config.yaml
n_kv_head: 5
activation: "tanh_gelu"
norm_place: "pre"
rope_base: 81600.0
init_std_up: 0.0321
beta1: 0.95
warmup_steps: 200
decay_fraction: 1.0
doc_mask: true
train_tokens: 454300000
MLP neurons of a small language model. Each row is named by its layer, matrix (up: input weights) and neuron, and shows model dimensions 506-601. Each number is 128 + 32 x the weight over its row's rms, rounded and kept within 0 to 255. Numbers have three digits each.
A block is one neuron, or neurons of one layer that tend to fire together. Before each block is what it responds to, as a language model described it from the Wikipedia text at the highest values.

Responds to: Pre-measurement tokens, word pieces. Tokens just before or inside numbers and measurements (elevation of, thirteen to th-irty, on 15-inch), plus mid-word pieces like biza-r-re, cle-r-ks.
L7.up962:131103109169171150166086153070083143121090103146130137173084086173156135114150101165111150140160152105134154187110136123109130065079104157199116078118094084193127079099134103102080140182137126105111111158088099114157135213121099135101156102093083137124082134096088115138121101116118119120

Responds to: Wikipedia section-heading equals sign. The first = of a Wiki section heading right after a blank line, as in ==Education==, ===2020===, == Third round ==.
L2.up458:161104158118153122066153055161149097115189155164158138125124160153084168120182194149126180175155171112138166181165169127085089102111109076110127127107158101136143162143116174126113145132110148133162158160096087151074076150102159136137063052117134155123093106093125114104198064172125051122
L2.up714:116077134160143104145110081171165113184167125139093111141152147172144165123110143123102184199174146094120067147129113089138102188146095112143130139118119154143143171146150087154158154092073158114157142090149045153114094147084057136109085152125132133104111187124233186098078146115106124143
L2.up786:118136084131125066143190113179095117108152165083132173111121158135144102124155127153115079131109091128153086124111204094050164055165177150159143171100124136091097151119075171129124126149141132180121121114164136153113088194147126161155068081139124182123154161101102161139156100078111078155
L2.up1068:130145223096139073111143101168152106045175130117138128178171161093147173157188093103149124136102177146134155108128132117120144124187115082142160146130106126153140148136095152142198103169118106119131125134110092145087138124151151128095166093084115141086148108157075144107124070180093147137

Responds to: Section-boundary tokens. Mostly the first = of a Wikipedia section heading after a blank line (=Career==, =Background==), plus sentence-final periods ending a paragraph or section.
L6.up18:133128111106160057149141120167122185136143178080055134106137130127095162131090127181148127126163135159131111105172161151165094110179150130168099148120096131131090104184136120184104131119133132126075064146058051120144181077185103119128139140109106133158106123078083150166100179142124161151
L6.up93:140164167116150147086138116150069103073132117184119147121144142115112140150158115175112154113135161114118112155104142176049123136157073122150144144168144087120075139152087155095126108126076133129093142121113132134140144131167111171099127085118183095187145100101104130158104148157138102166
L6.up219:192127082138158116115076162109096106118151113112134126180114177100077171129111091123105126173173183111135116173125080156130077091191170095141211126176195154126141171142093094102141140150128101134114077139090095147120080185173130167134125082098092103157130068178168066132120158143175148082
L6.up288:137159184087161119167132101109119118115159049076122095061109060124183065106175150155144133158187163092097139093134156116086067160119095062151132105152079067102167125137133073082125117129125111077126187132105133136167121125106131130157133088139181205122124138085135149167154105141134110123
L6.up299:150128127115143085114063111125154144166143133129169135171097173132150177148091175110134117091112140162123128108165087125122181096109172182101177119183127120117162173110093082134139069107100185111108123122146079058126142161107192124163167184122107103081089171124115107127090118140122080105
L6.up344:077079197158129079104142039100133100074142153139118120087045149116138153172139105160185149140091113093157126130222132185118148144100083152106149046124134189137151146110091157153176093173090139135158095167193157145079135103079095093127163124154112158195119155114117127140123140166039102138
L6.up375:170115133081085093169190158134154098169118126090097108148154120148140095111143134146111148108085102158133145162139107158143011065163080121183062129071091125071187191175110142142126149071110170090080154140148198170130131124045084153128148147140137114139088085135177144148171138103148128157
L6.up383:094093071092094098131136113139129108135121120163098132196114131110091090169158095137121177130113149106076081084116072130119156159111110098130149085140132076125147121129162097178154148181063091121120145104079148105085149143166095136063159157100093183138055120121133091117098150165135150090
L6.up504:145100186035134130173161131136139124056164128111132150140076126164117141108095195132082188168125140178134151113172163116106095106115131144137175167137107135131163137125165126061154134125120114105086121143100109174157171140108149107108152139112132138085185146112156115097170173131099092133
L6.up543:100111145129143177160074071117159195090146097177157079115084084161125105040096084123177133178114102127107124138127146107151058091101078082054126185149119111177159178194191080144062149114093130157125125165122118113108151062133118121184169119093069138161071117167109146117143128109121137096
L6.up782:163157155112111137136155118114121105154199118143118111170151124132132117092198125152135146086079200142137142150133144142129116132125096105131131075092173107102143188098086130089142113108138118164130157114108161187150112134123120146133085153117118086142135174066192142133100096059113089121
L6.up868:117152126062109111153109109128135140119156099127147186172123181119125147180085126127150147129116132183143163091108148145134088097083103167131176051079124186121148161147136119051130161159084139124127116144191139113108118140146060108137170091143118125082122089160149113146112195065181130167
L6.up1125:117041159167123126128148034106129128168182127132151087081129113139142094121127091107165097145118146114093100118123147206111145147118107136140143112118096132141101104164077140157111157132069155137108102120209148159167109139096127078134151110142123170138152087116073155107162135174148142131
L6.up1175:153089070168146192140069153087140146130168131150132097124090144163099110097182110124160118173142145169106187107124089105067084159124113136117112063081105086119101152175165093141140172143057129095122115082132123138126163137108129132118139150093137109134149115155133119116144128148105086114
L6.up1194:113098117188060162113102115090132088134179100212131116120140170148143114122088141130180144138069168153094137166135174110103096133126094116154150154105171103119155148131106198099108190118125135122075134101105100141091079136093167130071122131145157140160127169078108165120118147165111081111
L6.up1244:209130075135179140114114104104090180158142096128142075186138131170114151097106101063153121145148170087114163124089111140094105093116088139082151109167132153139107132132109155118126094114081147141143156126099129170107109134166130192142088157082106128185066108142084149134171127100108094075

Responds to: Section-start boundary markers. The first = of a wiki section heading after a blank line, such as ==Career==, plus paragraph-ending periods, paragraph breaks and table-row pipes.
L7.up708:121168145117141130148119073100116115110193122139235106069153186206104102135129095116166146071123079128117117151162130113160143160084114097166100120152123157113137156106133093074137094117122138137091090142090105180140127156107153169130109114134115176099094150110127157111094130169155073115

Responds to: Clause-opening function words. Commas, prepositions and conjunctions that begin a new phrase or clause in Wikipedia prose, e.g. the to in "In order to", "However, to", "He and", "As of".
L7.up1091:046141159173144142075039105147157113085153170159102133090100123095132144125082115054142172124097126106132115176172116101098163174144072135152129162140148159121085187136089088127038062117127189167111154106140168156181144113148120177175137093082126198085116175117151128156151160148130158087

Responds to: Section-heading equals signs. The first = of a wiki-style section heading after a blank line, as in ==Cast==, == Plot ==, ===Music===; occasionally sentence-start words like I or we.
L2.up68:139154116137136138092147091150149139149154168112163114085119154073151136106117055142090091107150134122179104138180128143142117142088137124137142104166091078105164090110092084154126084110081152149172174158125124121062176158137109112100140152107155119132138171123109136063147106124069070115
L2.up87:136138169083133168124116080151093137113077123080159129127147106191147097116208096145141137134151055133185135116149134139128099144107116117119141137193081130148106163122142134141086139157094118117138135159124151127190117138135090159128058167148139165103084170171146174126161154129122101172
L2.up480:099136136155126076161166146122124096109127153133168092143177120127069094091143158135170115141158187104131111110089108170161150105101131086162176125169118154188101168162104174118119103121104123144143161149168172092095202112088165122168116129082092091126080155074110046153149101117123109151
L2.up831:081130084102156118162174141081145185136177135108096139127101126143108114113137133184075126081152138139144070159133122170136213118141179158174136071182159081191137151094108128198119173146125122138119115114095113186153141133200056145177137148092119112104143165135128128132148089139150103159

Responds to: Clause-ending punctuation. Punctuation closing a long descriptive clause in prose, strongest for dashes before an elaboration (—no matter, – however), also commas, periods, semicolons.
L2.up244:181147105122152122098115151130082090139080132129172179147099086129077151133197155139100176097149163124115124167171103147172111104131108149111138138163119120125064157197154090173102129190068146145182160123137080088114099102126128150187144182104111153149138208128132079095119092115121110089
L2.up885:108128120071074131134161118118106120185148126137131151149090160127122071174101131114128119144150107105122091097147121102160162152137082151120136130139115162051064089181177132142140137110092113144146161144093151156158059144148130170144142121104127148092094124161156083144169139199117145057
L2.up1127:118096135094109101125182143083110129181149209156096143115134157097152139115170179179125165104125068113164150194132094105203080169144106084129116156100100115100122170139104125128107150143094092168091171159131052124104134129125115163084171065135132189175078124057170072200147157173147157050
L2.up1254:123120115115133139176138108132133136089140211119142090107135181133123133175139123080085132118157128125096061096120098183140103144135101136170121110116085100135166099126162079132171139068146180125082132119131065150126113126155135140168138129055125087137169149146127166084096164158115155056

Responds to: Comma after subject. Commas right after a clause's subject (a noun phrase, or who/which), opening an interrupting aside before the verb: "The opposition, headed…", "who, even…".
L6.up21:104142089157110188120140131113142122171169069115146110186132053090172141092151136132110149183176113088128100137164101143150142185068193201160119159122121113098155114071140107145152113110124139083123113117149084085170120121112088161102139074114095140085110121151121165124139100089114156133
L6.up192:099133156157132123132127083105098107127177162156096197122138097128157091149187100138133119159127120142122131141119071127135140119064122123157109196161149125147075064097105143100138185135101160150150148134107110119102116101170153114123101146118132112120113164109108157113139137205133136127
L6.up197:142126093130138139147087176126086170114105163156082127150128107132114166131099118154121151132157060141093149120145134068132150152084073137086138102155104121160158156073116051165152069118094081105110097100094152104089101174162112226126143117172124127177135110120139153109099132078090139171
L6.up372:124125104127080076085150195113124181112117126222112126168124065162128211154112183209143180120156103134085142164169120152117168140105110147109077112086149134167114141098132115138117195130118164116127112089101143098141163127075078143157134174113124122147079090142143115110125065155126140130
L6.up451:165128137103117069169113106117135087137113152164150072129148220114133088128175177110105144114110093148101156098153178161072142151083160093060112182126088142150157055118090163132134130095122165146120100121161136151081121101078121127142115088078134138171156097139129146084116159108112168119
L6.up681:094180121114103109156129098122181098197095092196088170133058155091104146112120156200171164124105072120150120119123153147161116150164117158151093120147086062180126123096160134150150066111153094122157122125140127091115136113153098162101141102160120169090134079138136175108084137159077122052
L6.up718:129120125161151134164127112096143105138106121161109105162140135173163211153139179160124154085164155135109158122147099134121155125129067138168105131080148098161112110110180183086115126130131139126158089109150110121109085126126122129165152196135153090176049130109145094108098148156073117151
L6.up725:153094088120134139174102167090078155151113110165101082114233161115134191138112117150153150102107146169166135125108135148137129124129188098087187111189116074131177136127171123157122150085076071084108033108130146093087168164112115157155126075125144120110112124112163142093104120111049106080
L6.up816:119097143129149110156091071168166113092098185161129116183064100097082156140092101138156117084100128091113176155151078164137115133131186082120117131129159080096121176155120156173108107124094100080085107148055136084109164104130067120145177118120121170167114184124109173113160148141113148121
L6.up817:146129153178124126073115132152147112122142128177134154130111109127142124144093143059147118110161095090154129145122108085089088180108112125168175164172118165146150101106115137127132137139163098154146083178103083169159112127136117122085096137129093113156055089149138139111125186127109132115
L6.up931:109195052115144073123096108163117109096194147143144135127139132163144138121138092167092138150198127064075146122185191165142073113130180110174101124143164177135095163094106160172136120048156191127129140169172136184078166135121159130135142133104074153144074099113146148109142126147200145118
L6.up939:129169129139145124162152131086158105134068133167109138192129120088117160124131117125103143157067097153153151137216132178123174118156113115110140057135148132221119139157107105133067129085114092123169078101156141090085129090073043133154169098127073143162092141155122140142105168090067164093
L6.up972:114153189177148114072130166140068067116100182157137131162184161151166140128079123112103144126140129133057111155157135153156114171120094108142157114161095127101145114116088109098078149119112129106152085109124141097090136087154086122099155147094094102181097092183137090103157144107135145061
L6.up1019:124143113083140070139059127086139131154123150175106121164194139127152144107120117202155104121125135133144082079140078121088138161067081169094148164162158142145133098170146123109159131088135129138187103090172142051107128100136080121119097142156132119138159111133149145083105121144109099135
L6.up1074:142170167114129060149100127101108148139122177177118153128082129079094170113148155135116188112115134159080120071160115082119116166120147138119186162118116126157149104165096128107106095033117056046104145195086156128135135201133119144156126137123139089169088107106160222119072133098103087146
L6.up1276:147145106144118107093127147110181068088081106074133167093126136123124145149056138121065134111133063123107081160219137188126115126115068169171128194156112131136044150152067158101088158169090175136107071159128112102124171106125093185129146116119120173069080118151121145118073132154101122097

Responds to: Section-heading start marker. The first = of a wiki section heading after a blank line (e.g. ==Background==, ==Cast==), plus weaker hits on sentence-ending periods, paragraph breaks and table-row pipes.
L7.up1191:144098124111123169118130095116185115121170174142155113127066121118145195146132140177186128130118213132136071117120087165129114118145105143151152042100080127151164155121094163109102079178136104148153116134164120178164151129102127108125114103127090078162118158109162106199167133092132067100

Responds to: Units after numbers. Measurement units and counting words right after a number, like inches, pounds, miles, cm, kg, °C, points; also mid-word pieces of botanical and taxonomic terms (ovate, Caenogastropoda).
L6.up52:107107119161129101057179164135078090114117184195166150160165110160109136117123087122136145180161147159164136135134154139063172093214135132099084189172142075148186133117077133079123113139117118071105134094144132124094117172192142141107135092105131111182149184139155167182114040111168178104
L6.up260:162147093118152058162233159122086153102031102156151159104090104157130113145130140126151132149166130164122059152156104169160132101143160081170101162123125092051144130109129111152102124112142186130115098114149021120107122119149139104144101112113118149088166138164169162104132084172108135156
L6.up308:180072148153091162070138099187119117144133170133152150099065125171147132116157103100120162100126132152130111171208105124133115148213127123109177165142146138135119099135134055099132141065150109103126097192108122084091117146115124166157060126120085134128121144135160214159101062096046128107
L6.up339:076099160134163139102170147101142126101084133147129137169110154114146124105082136141140156102117126143138133154144154075123134165175101103102135090192107168162120051113135128084086093149154154163124148149094130123115114149161143186146115139066132128157114154115121174147122121105112102160
L6.up466:101100091143146097100147099133070091108104144110105161130116138137080164139146161114114137084153139120094154110163214099148139136110123108143152083153185116164137113096109110107094126174085139107167142149141179103123136082110091142133140086114163138152090110154171145142103099064144138127
L6.up531:181116092154119144137169091076113186177155111165141127149168138103139131037061134140122069148124123136145156111148121142099148142173184134129082159090054114129131178132070135162120156121089158104152142048167129156099085137177056096156092098136156132121091120150125125189140151106079148081
L6.up608:171118147127115150106138140128123157161144114220182176145134162133119202121090094136138103097166211129198173161060191180074112079099172180173108173158084097131114090122097096148116094142106157126160128112064124111147131104187102134165087152165106116124085114042124064096132184099116076132
L6.up621:119133105147159176111127134154168119099122103145107093219198192056114167139131142111154116147149136138128170130093187155073176130118139150163086181147160131139134106132159154140116210093121131142171204163128101171113113105111153120156141141095099159141095122096100104102133117088069129149
L6.up654:094093143099138060080052127090105121082175145147112151106082088136051116108124120151133134153142117177136140120070199139141126134137142127139162162155122094114179124107143143170095143097133095154174132117149119102160132081149137113119114152146132155069126122133138126124171126137132105123
L6.up664:163097130126147148135110131139164069052136088172103134154113132168141167149094142113144186118149172115113116118092158158074176169223138104122104051147086122117119134105066158113096132154172144132132145165151139075125133138132175127143072051141145114170116112143100146142115179085129113140
L6.up694:201113159089162127201112127137116102173121090144194174154109187145174156132096048141187145157174141091131145160103123153086148114100144094077156112100118141162133104116140136088077148134118146083166171137084126138106144126118201119101159083054093115114132125132120125086092075099124117173
L6.up743:159098189129138143095143078127138165145112101107134129116134194071133117112113111134161108171174157143106139171140128126123103133055158166129165167064105069126142129102114124139068104114101117104159165123108162134104064196119114163145139100150152099160109118103111137162129133123078155152
L6.up754:145097169159088165092149136218079094131157138117135117125123184167138140128145159052074124109101075093146171082129157116105107103155134095129111143117078111113148101134142130117084173111115146146157085087139103127120104146071145147180125123100164164114175129109084164136120083148141089131
L6.up853:107146107137160113202058134118108143078111121093066106146139112139163094097096098101131138144132161108096160084103128146137129198140118099170097154123058113118133228074162103047077140106124097051145134176140088150137149193101132064108102126156130187197106109092131205136071167150127129098
L6.up936:164125089165156210141152166124105111165096150111127114142110151120115126130093070136111170148152077187118203149147157096127147148171162149098098084169123156134089112176075135198075120121099160118155191164119090132138136191134116080154158122130133172118160064177130154106109036157097128087
L6.up1094:124122105118090144141129096139112141154099053158099120187131090165097141100082075113123085218089094088102073163173098138098155096179146092133161022114088110105187139118119136137122166141145116125136165119089145192093173130099123182163114140141108088108128155133124141135115089126137143148

Responds to: Word-final suffix pieces. Final word pieces that complete multi-token technical or Latin words, as in species lists, anatomy and botany descriptions (Cretace-ous, intraoc-ular, Conoid-ea), plus unit abbreviations like mi.
L2.up77:127122113101170156139139165167095172163148120141068127143082128129143142067193143139121145113079157084200162113159080193117203141170141096173087142154078109164124097116100176121166179180117133188145144141152102098102103145151123122153098080101159129109166172137190183128101092061096118138
L2.up182:111114162081149169183104140195110132139119150100139171180151124075119135101153160142134162077130192077129181137096159131172138152128116141152179135081085114174176151119106123125100082110076169129121119138171202149118125098084178098157105090081143140158078099192148141130121172108099146202
L2.up522:118096122106116191127104149171113150148096146149129105156095179110174123110129170089157144078142145074127133112150123155079173121139100116171163182089099140135184148117104155097094114126160196169110124114068142138134109099106142118224062053078072113112062112145161118164108105147128111129
L2.up1240:150096096157141118100180163109111119106138163085171150102114162135134119151104140112112147102134120088132140142085125130074160185128117121156089118090102103148147131129156173127163193132096131084134189112092136131105070131139146162127074129159116154132128134116102138115134112132113122162

Responds to: Wiki section-heading opener. The first = of a == section heading at the start of a line after a blank line, as in ==Background== or ==Release==; weak on word-ending pieces like -nt, -ment.
L2.up138:085167108086092152163157126127098097083127125144194115095135087087122098167142131172108113139118092063123143158143157103106152100120172134122108141144090080132176093110120130155121208141121116106092161185116104095081148043155140122129136117152120159193114124134118149129146067175101151122
L2.up258:128163119114136119139091112120103101120080153116167103217129093212118075153133066173112121121156100111133069134152106081088148154099078216144162124130102123170064133187118065117156151141114125147151175098110092115079129152132147112093142113159070106072072150139096156178187141145128120136
L2.up660:127137152119160120184177130105099080149158186107188047140112140157092104124065076166072142108182178133113122138146117069116087149136118214162131139115062137114103173149155064109116096162043210116108124180110068120111130153109112131134147064179093143157115164160140129116159123166145125088
L2.up1022:144156104101176207111146075193141125155131106139092117141124108158163142184109075121156110120057134186167134111167159156093111106164150136171223104154089146134141139163102138090062136144105151152140087181129150174159160070095086033132128121124120104156108071150143151129100204125050066101

Responds to: Section boundary markers. The first = of a wiki section heading after a blank line, plus sentence-final periods and paragraph breaks ending a passage before new content.
L7.up285:082091056133080164104149151089159121080156195183121102054156147095081137129144096186110154100142136125138132157123092060110150153075112127145093126110115151135109135171140118164164164178132128098100130107180151147112104090119091146080175094131107103148101133138136027130155185098111116157

Responds to: Possessive apostrophe after names. Fires on the apostrophe of a possessive 's after proper names or nouns, e.g. Leslie's, Napoleon's, UNESCO's; rarely on hyphens or mid-word fragments.
L7.up10:139104135134146192138096168153155167146146097110080118180179162111172140195117098111151132099140182131130078130128158162197150109111102140094144156112141138127139153152171110150137167175050144135174088118129171163091173184133128148135152173109099113150113179132147136116136123152128178131

Responds to: Section-heading start marker. The first = sign of a wiki section heading right after a blank line ending a paragraph or table, plus some sentence-final periods and paragraph breaks.
L6.up246:080122049114119150171081101145100128155111184105151075147172166088114154124141100144128157175083176113129192139176098084123166122127154090172130097197128129135127200156114119153131116133060110172100110172176144167078127113156120145192134152079116132110094145132110135112117181129176119136
L6.up269:131188074114171146167104100151092111112139078106169133185090107097131147103142140147099138143187138165127125190210155110122084130106131123108134093167160133168131112126099112151115095139120177061094114162126155174206144153168122109179133098111113130119116086148110160180191107174106082138
L6.up356:089136130101144163158098101108150064118190112132172120131189152148136140102112132128167079115129202175118119100103131121126168059110160097192142122065121155175111123129186124140089125152121103174150121134167127186153124044137139193178161192145126174155111126109118113091101125176135157129
L6.up444:137112084184163159108157152150094097120069176100141175113081080101135107122175068122155125168210140083194081149154122115106158110099075072157159093116100076132120137085161084136126124126121149107091139106101159112100113141194157114118191089136168149153105107155164154163076072148128115084
L6.up627:114121070132151068082148147103136094099135083096055137124120216116069136133155124097147123152082148120118144108135144140104195081137077089118113152097131174143086133096156134165115144122146158151116164110049102083055126112072126142147103188121180133177066123080119137114189147125156088085
L6.up650:118158134153124140188123078136080059136119120120137101097118110074132212166156127155134091128131079125056148104126124095146088175158123130162173185158121089121079075073142136118106120127142110107130088131231074097181171126094144102146127170115106141153131147155124076167145072135111137090
L6.up733:151130122158131198183085160071112083118155125127118153131094148110088121175105129179164160117174167188152113091172089092108135162138134188117134058134081173137161131168141131096126079134113170110061094104121149136127116134090120119196170044137115125125128114104178139142109127114112146129
L6.up753:137144139144141121115133127118133101088116131100112068165057146105077155100067097128163161110162117130123156093122136135154093148150110104108106133119111103116177131175196143163108146147155078097129151114075089126135128150139130160107169076114044096138191085066101150156101136177126065204
L6.up790:041147185172116152177162088137137137163150108136186153131117149125113144109115174180146162061156178092105130144105181158136060098121121116109141079188125106149145131081117138105123138136119168110161091117142115163173127070160080111170098157168090134110095105125162155103149129121155045092
L6.up904:134124082147112171175081085149130183072087135185125126125135197110088096130100051122184155136142153114154078111117122121129108148106063121147145026110077162135121121184125105154121119136135191161083117129165132177198131089077127177060116100181079128177085128122127124196168120129130104112
L6.up922:119118141160103130102140170161203174053131096097155057084112153171135155151120116182137166149075127062192146091217110117075145094085132103148110065115093158132099115135122109172125151136124104071176132114139115118138131092173126157122098105109133112108077141166149161127175122133112123137
L6.up992:090112115171096085158133124104145130190120095154139062121078136175116155074114135165174199157137172108159168131110141147154072113154120137104156093052097145125180196073128110141134139106111162174096066193185137136177129085121097116122148099164079125127123172124134144123037121091105037071
L6.up1012:090130128151146125139093124118106090186112148108127072171185133160153171131111103148160193084164076106132139112107142146127091093164120167127100114137173106147170174099084094064127121154124173085084167105126044088186128032181185103132185119107081148202080162101158165108101178204138093054
L6.up1132:133104118134120205088131061127136111100140138107094077178162136177132163116117118173179204097123193172121115140149146061106130057118029092128112129117108143097126187119124104082137115146100173141114141160149132153146103155147100162097143085118103164137143206139154120156132108131135066089
L6.up1207:135179129176120093128155166144120159113101156104134121171151096130050145164133155128084116164146169109121145066137129171157095164181181117068156128129156107111173118098158123145124132155155120165064115103137206138184151127127104108131111061099129096070116128114111122131110165151138131143
L6.up1236:150165111077131164170157168180165074089138132175162128128136142144137152121161055092124141081100157143082128188088121141156069080156136093161093068104134116126130194128131162147138088161067135157141103135122200132134114162097086123142104079130055123138079158063133103159158093151107094139

Responds to: Section and sentence boundaries. First "=" opening a wiki section heading after a blank line (==Career==, ==History==), plus sentence-final periods and paragraph breaks.
L6.up12:142156187058138157141073127123187125134197138194127103180140132143074179122154136125099174171129143147174135037157119111130074133159144139117121079141124155086155178046126105065138092095132114121070088167132114194128112145104167162129132096149125101178115132089152133118152084076101120135
L6.up137:094143129084110167126147140154153110091121122108162141109168155178194164071178175159134173177131075123092143090098174087131115110171073138176141184188133175145096172127134077130136137173151110158119161174117108138129114068153169176136125131125139113069120138132106162145161089138124135101
L6.up306:079122165121093115153178103144137107071100179149146056111147149109097127113142179128100169142154192123131147149139201085173156104134122143111154150115165143159136169119119118161107116128142104123153171151137164123150127120135139158139144128126106117145118124127135112187070102104122152158
L6.up458:048152102203145158084134125100128173131127151126105076082090247105087075192150134130168176132163113100136165124160144079147061142165088120122115129138119121130074156124107115129094163162089117075125120176125103141115163091096193175177115115173151116132136112120112128101113100151149159062
L6.up492:144095081127101130142152153118112082158157126133140159088171091100102150141157150091130177101139198122165147182096165079076101113136136122182156063117153115129106172057141111177096166130201121120152128110135153060090115188119093159173108091110114150155076166177120107113164151111136125101
L6.up518:117136139155096176113101109123148073081214103106165109155153129139083152122143138118122129163171155182108181137064138127092135089126128120137117077082082109160117164095112174173087132164141070167077103213159097138162154069128141146089129134110122181161085134109064123167154147102100156121
L6.up522:100112136132040072108120079148073132143153094126127094162100165171095138081129142192186185151101140148151137153143087139125115141097122086122149125144083137151143156111155142109150152090116149149094127102168128119177049125153117079154171121114046131140166162132152093131108157162117104076
L6.up560:123110130087112194170122154125159108088179098135119105123120148185122193137151149186166191085128110177089155121172150121125094134132137118169119100112114161149136161104131197179140168166147159197155067132123113131141103100100101193134230081131150143142081122132170164092135094119050129129
L6.up588:028091130133080110132171164066141107067149140178102131177081106136101116152116101067113168125113134121111129148103106144123085117154121104112148127136147153128180113125115117142134076152140112194111150129126135132074169110092102148168152138155098145153078119153166150074151145121200136183
L6.up689:128068132163156171134062132110114118107112115130172110133212133182119161134132115158206153117139149174113073121132148115156157149138111130142137143083118130109149095107146059165093105156136098161137118106145091143113101107084129165122163085130140135101125169105144106139106130131103133109
L6.up833:068157125148110118148052155127112141161151136134130114080118105137104147037137122159128142076141121111211077066105115142104155134137086162128076062082099144212198175134146185082179123139156081129138092149187113161202103114122066109145109125178133130202123160100131115103097083151122169125
L6.up1083:148182101117096129162181122117096180087163127100117102114116165138120201124124118108129163151174174200113126122112137132080057071120127130195102052110142098121141146120126097140113096125071182099050155119154131141077119137058137193167115131082073142090151118063175125163137130069145088095
L6.up1159:103147145162112175107138125160187105095132119126144151140143153135177167050127137147209159156081166167085119126112165122101098113060137120116107127148129175150130192164183145115057148157130154129114170116148100131131123086129148077089137089097102197140129135098129121158104091213121068131
L6.up1206:099160117149153181062128069155184129120170164100114115129125132078095146103151139122117159109155170137122145124143115117073124114163142141125117106070100086141108189094133092170099157158120132110110138184132130104172123084138088147136099107165122137161150209098150109133144106171176125159
L6.up1226:117120130100140126150124119079187087119125115166188118147098138159096172169127130159140159126171157098145120161131137124126121107116070083151113086132115102141118151118133101129122110187106141153106135135132101113094126114082118119152196146140120106160110125165169154150106130093148050143
L6.up1249:090125155140113141156144131077101084110089170195145098111169116166135152091132106122158194145117146107077191087095166131123100173186101073104119083130103132099152146132195112097074091099057152096112119146157103093086141139150131133166112118111106120073066121160152184106129169107158139173

Responds to: Apostrophe before possessive. Apostrophe tokens right after a noun or name, mostly possessive 's, as in ship's, Google's, mother's, plus contractions like we've, I'll.
L6.up88:076130100096115159166109103087124139127074156144200113110115144099179159145125120115129168078072167132082204126118135156173126107182117082101139179116108167093105115093175155083140112112174120118125127110096119143123136142140162153102106118170125106140167034219141185137135112127130196073
L6.up121:104179153146142079140079086160146107136104148194069153173125136153089120135173149121146166135121096116113193167132168114172193154102161134101158083132127105136135082156108156140126093046138145109174083154087071153120130119135113191130067131110181170103140168146150182131109117117137151089
L6.up257:130102137154113137084106095137132154064164116180150087163121165121215093119232090085179161091141130137103124126132110165098122177066114175131127113121114070145129083127129112125121131088145142204101112145143082149179141105153118102111101149155108181110097104170074198135149121101163161089
L6.up287:112145188142145163199122160110088134162100138177134089171104131107099141154088140154120103152133163177144135138122093087161133128162129085145097186111112162108124109147123108085097183065105122139155049164109151117145121114171171120106145157120130110124189116115093140130127167102107148086
L6.up302:118111144153127147131129161126136106135138163146154137180129103141150134111133156103104142131097121098116121158142116101113074149104189086111104150134119126100153136149103087089176096075095152148064151137079066105184135154195081102129147146168127122137118143145132180097145145129106128119
L6.up336:162162108128148106156154086162136158098104107122116194188105166102148180164150111161093180178092122109092129120129120078177058125188083086096164153167124159146117107130114116156051113063094129159185131113088123167094106114134054135110145118144095117159130135136133172137150146125132089128
L6.up411:143161088102126115146088157173139187167111106162173133191145058143089144199088159085166107154189111141162097131112102111124148107150106127120170079086148116117119150148068084104110116132063101132178121117151128056118077151095166154126115141150108186132113159180127084143139109044135173102
L6.up416:108092173099123152134096113144081115176147154120131174106084103091107125169164153079196118121055165135131165119130134128122109133092123122172132154118119170092147171196123037145126133071120100118137147132132077162142115104073171195094187134136086156121142149165138120200125157157113111120
L6.up511:148119154121138148120027143095098091125102120109136144158098102135083114112076076164158132137128099124146118064121188128134114140099125100120168132106160092116161113099179157096068081103074096091076136147108161093124138124120142133125069160165144081106136191164153179119119130105198177108
L6.up538:172138138047089131107120127109092165104140146133105103111114194153153128172161174113124096117111116109046140151065108160126203162114078161089150146136123127082111111165152193167098159179127134157134151194149183116160140149165116169159117155089112145122126136116120139077126143117108147115
L6.up710:181136167128136136122112161113053131144136182169080077135114126118135185127181129105151122140162137136122131156137149155116158142119105018125067129138177117115210113152160077134114107131139126119074120160170087160157158114176188150083072115174127133078066123124154088151135138169147091109
L6.up855:117119156110162046132143168152163148064091152116132111141088119157053122106163105120139145131069157092119156139107125108071156149103111151124154110184117097140087154151104074070146183115128137146099078152107139103114134140148083159102094129105065173121168148125139081143184153127145120145
L6.up929:135157135130115138146110148188090110104162147174164094209116106090130161155150141138170184115117145135118068133180097093128092101103103132127087153128052089105096148162099118096119093125087140118152117142097122169080117141080152182088105106200092140121100145154123112063101082084125192170
L6.up946:119107165096125118113121107127143101109166134092148096103158084157126196128154118124119180112145166124135050181092121081105105128104130115168187108137059094123082143147108105169151150138134133127124142101174098130128142077103178109110137074103172112168095100109146080187112104171075095167
L6.up1116:152185170123167099144093090141140171122126083094118153127124113161113152157117120104169119129102123135106144116110119092125115148152099126189077090159175116104126121145122148167101097161102127131140139054128117091148096188179123182127105110145137103104096078150110144171095189190145061112
L6.up1248:081148138095076132120100134057094173197162141101176151138088181174158104108089129146109085147104147156082080150154137110175094134136087061146163137126093198143053109128133149160104093122065093143104136087149136156148125102155135117133105173098076158089161107162108114103030119144155146125

Responds to: Possessive determiners. Possessive pronouns such as his, their, her, its, and the s after an apostrophe, often opening a sentence or before a noun like daughter or debut.
L2.up355:129106112162109087127102123141152149147145180099162142176162127098163143130110121124091091156182126184097101149122184119203185110076152129100124179112148065116115168186126127135110112091101164116162165170114081137075148106064088139152117107116112082112179179110200121073097126118165109098
L2.up407:096142164101106150166072085060073105073101141095116084174156080113130128133082104134155170084121134128145153177182137076197154089139142152187151182122122110138129107163102132059090084144180128108152164128128144132096140150109167097093180099149137142155142102148157146154101091134112103130
L2.up776:191158202150073158080151145139132135159120150054129107145133170107170149146112113128186134089142114108086121172119116055111133117173119106127120186059105165134149126171193093164080127153161116176084138146094164125061119118119123126142147135118138150176153121122140119155075107112127112170
L2.up930:146059162114143120111106158116128152129154124066169108132114147093123185081137097084171114139152154181039161158081126155102095112163170169126102145063102124082123164119137128160092127105135156087103151137124112088114082151142157157134135093161142067080164124109081190144110122130108148063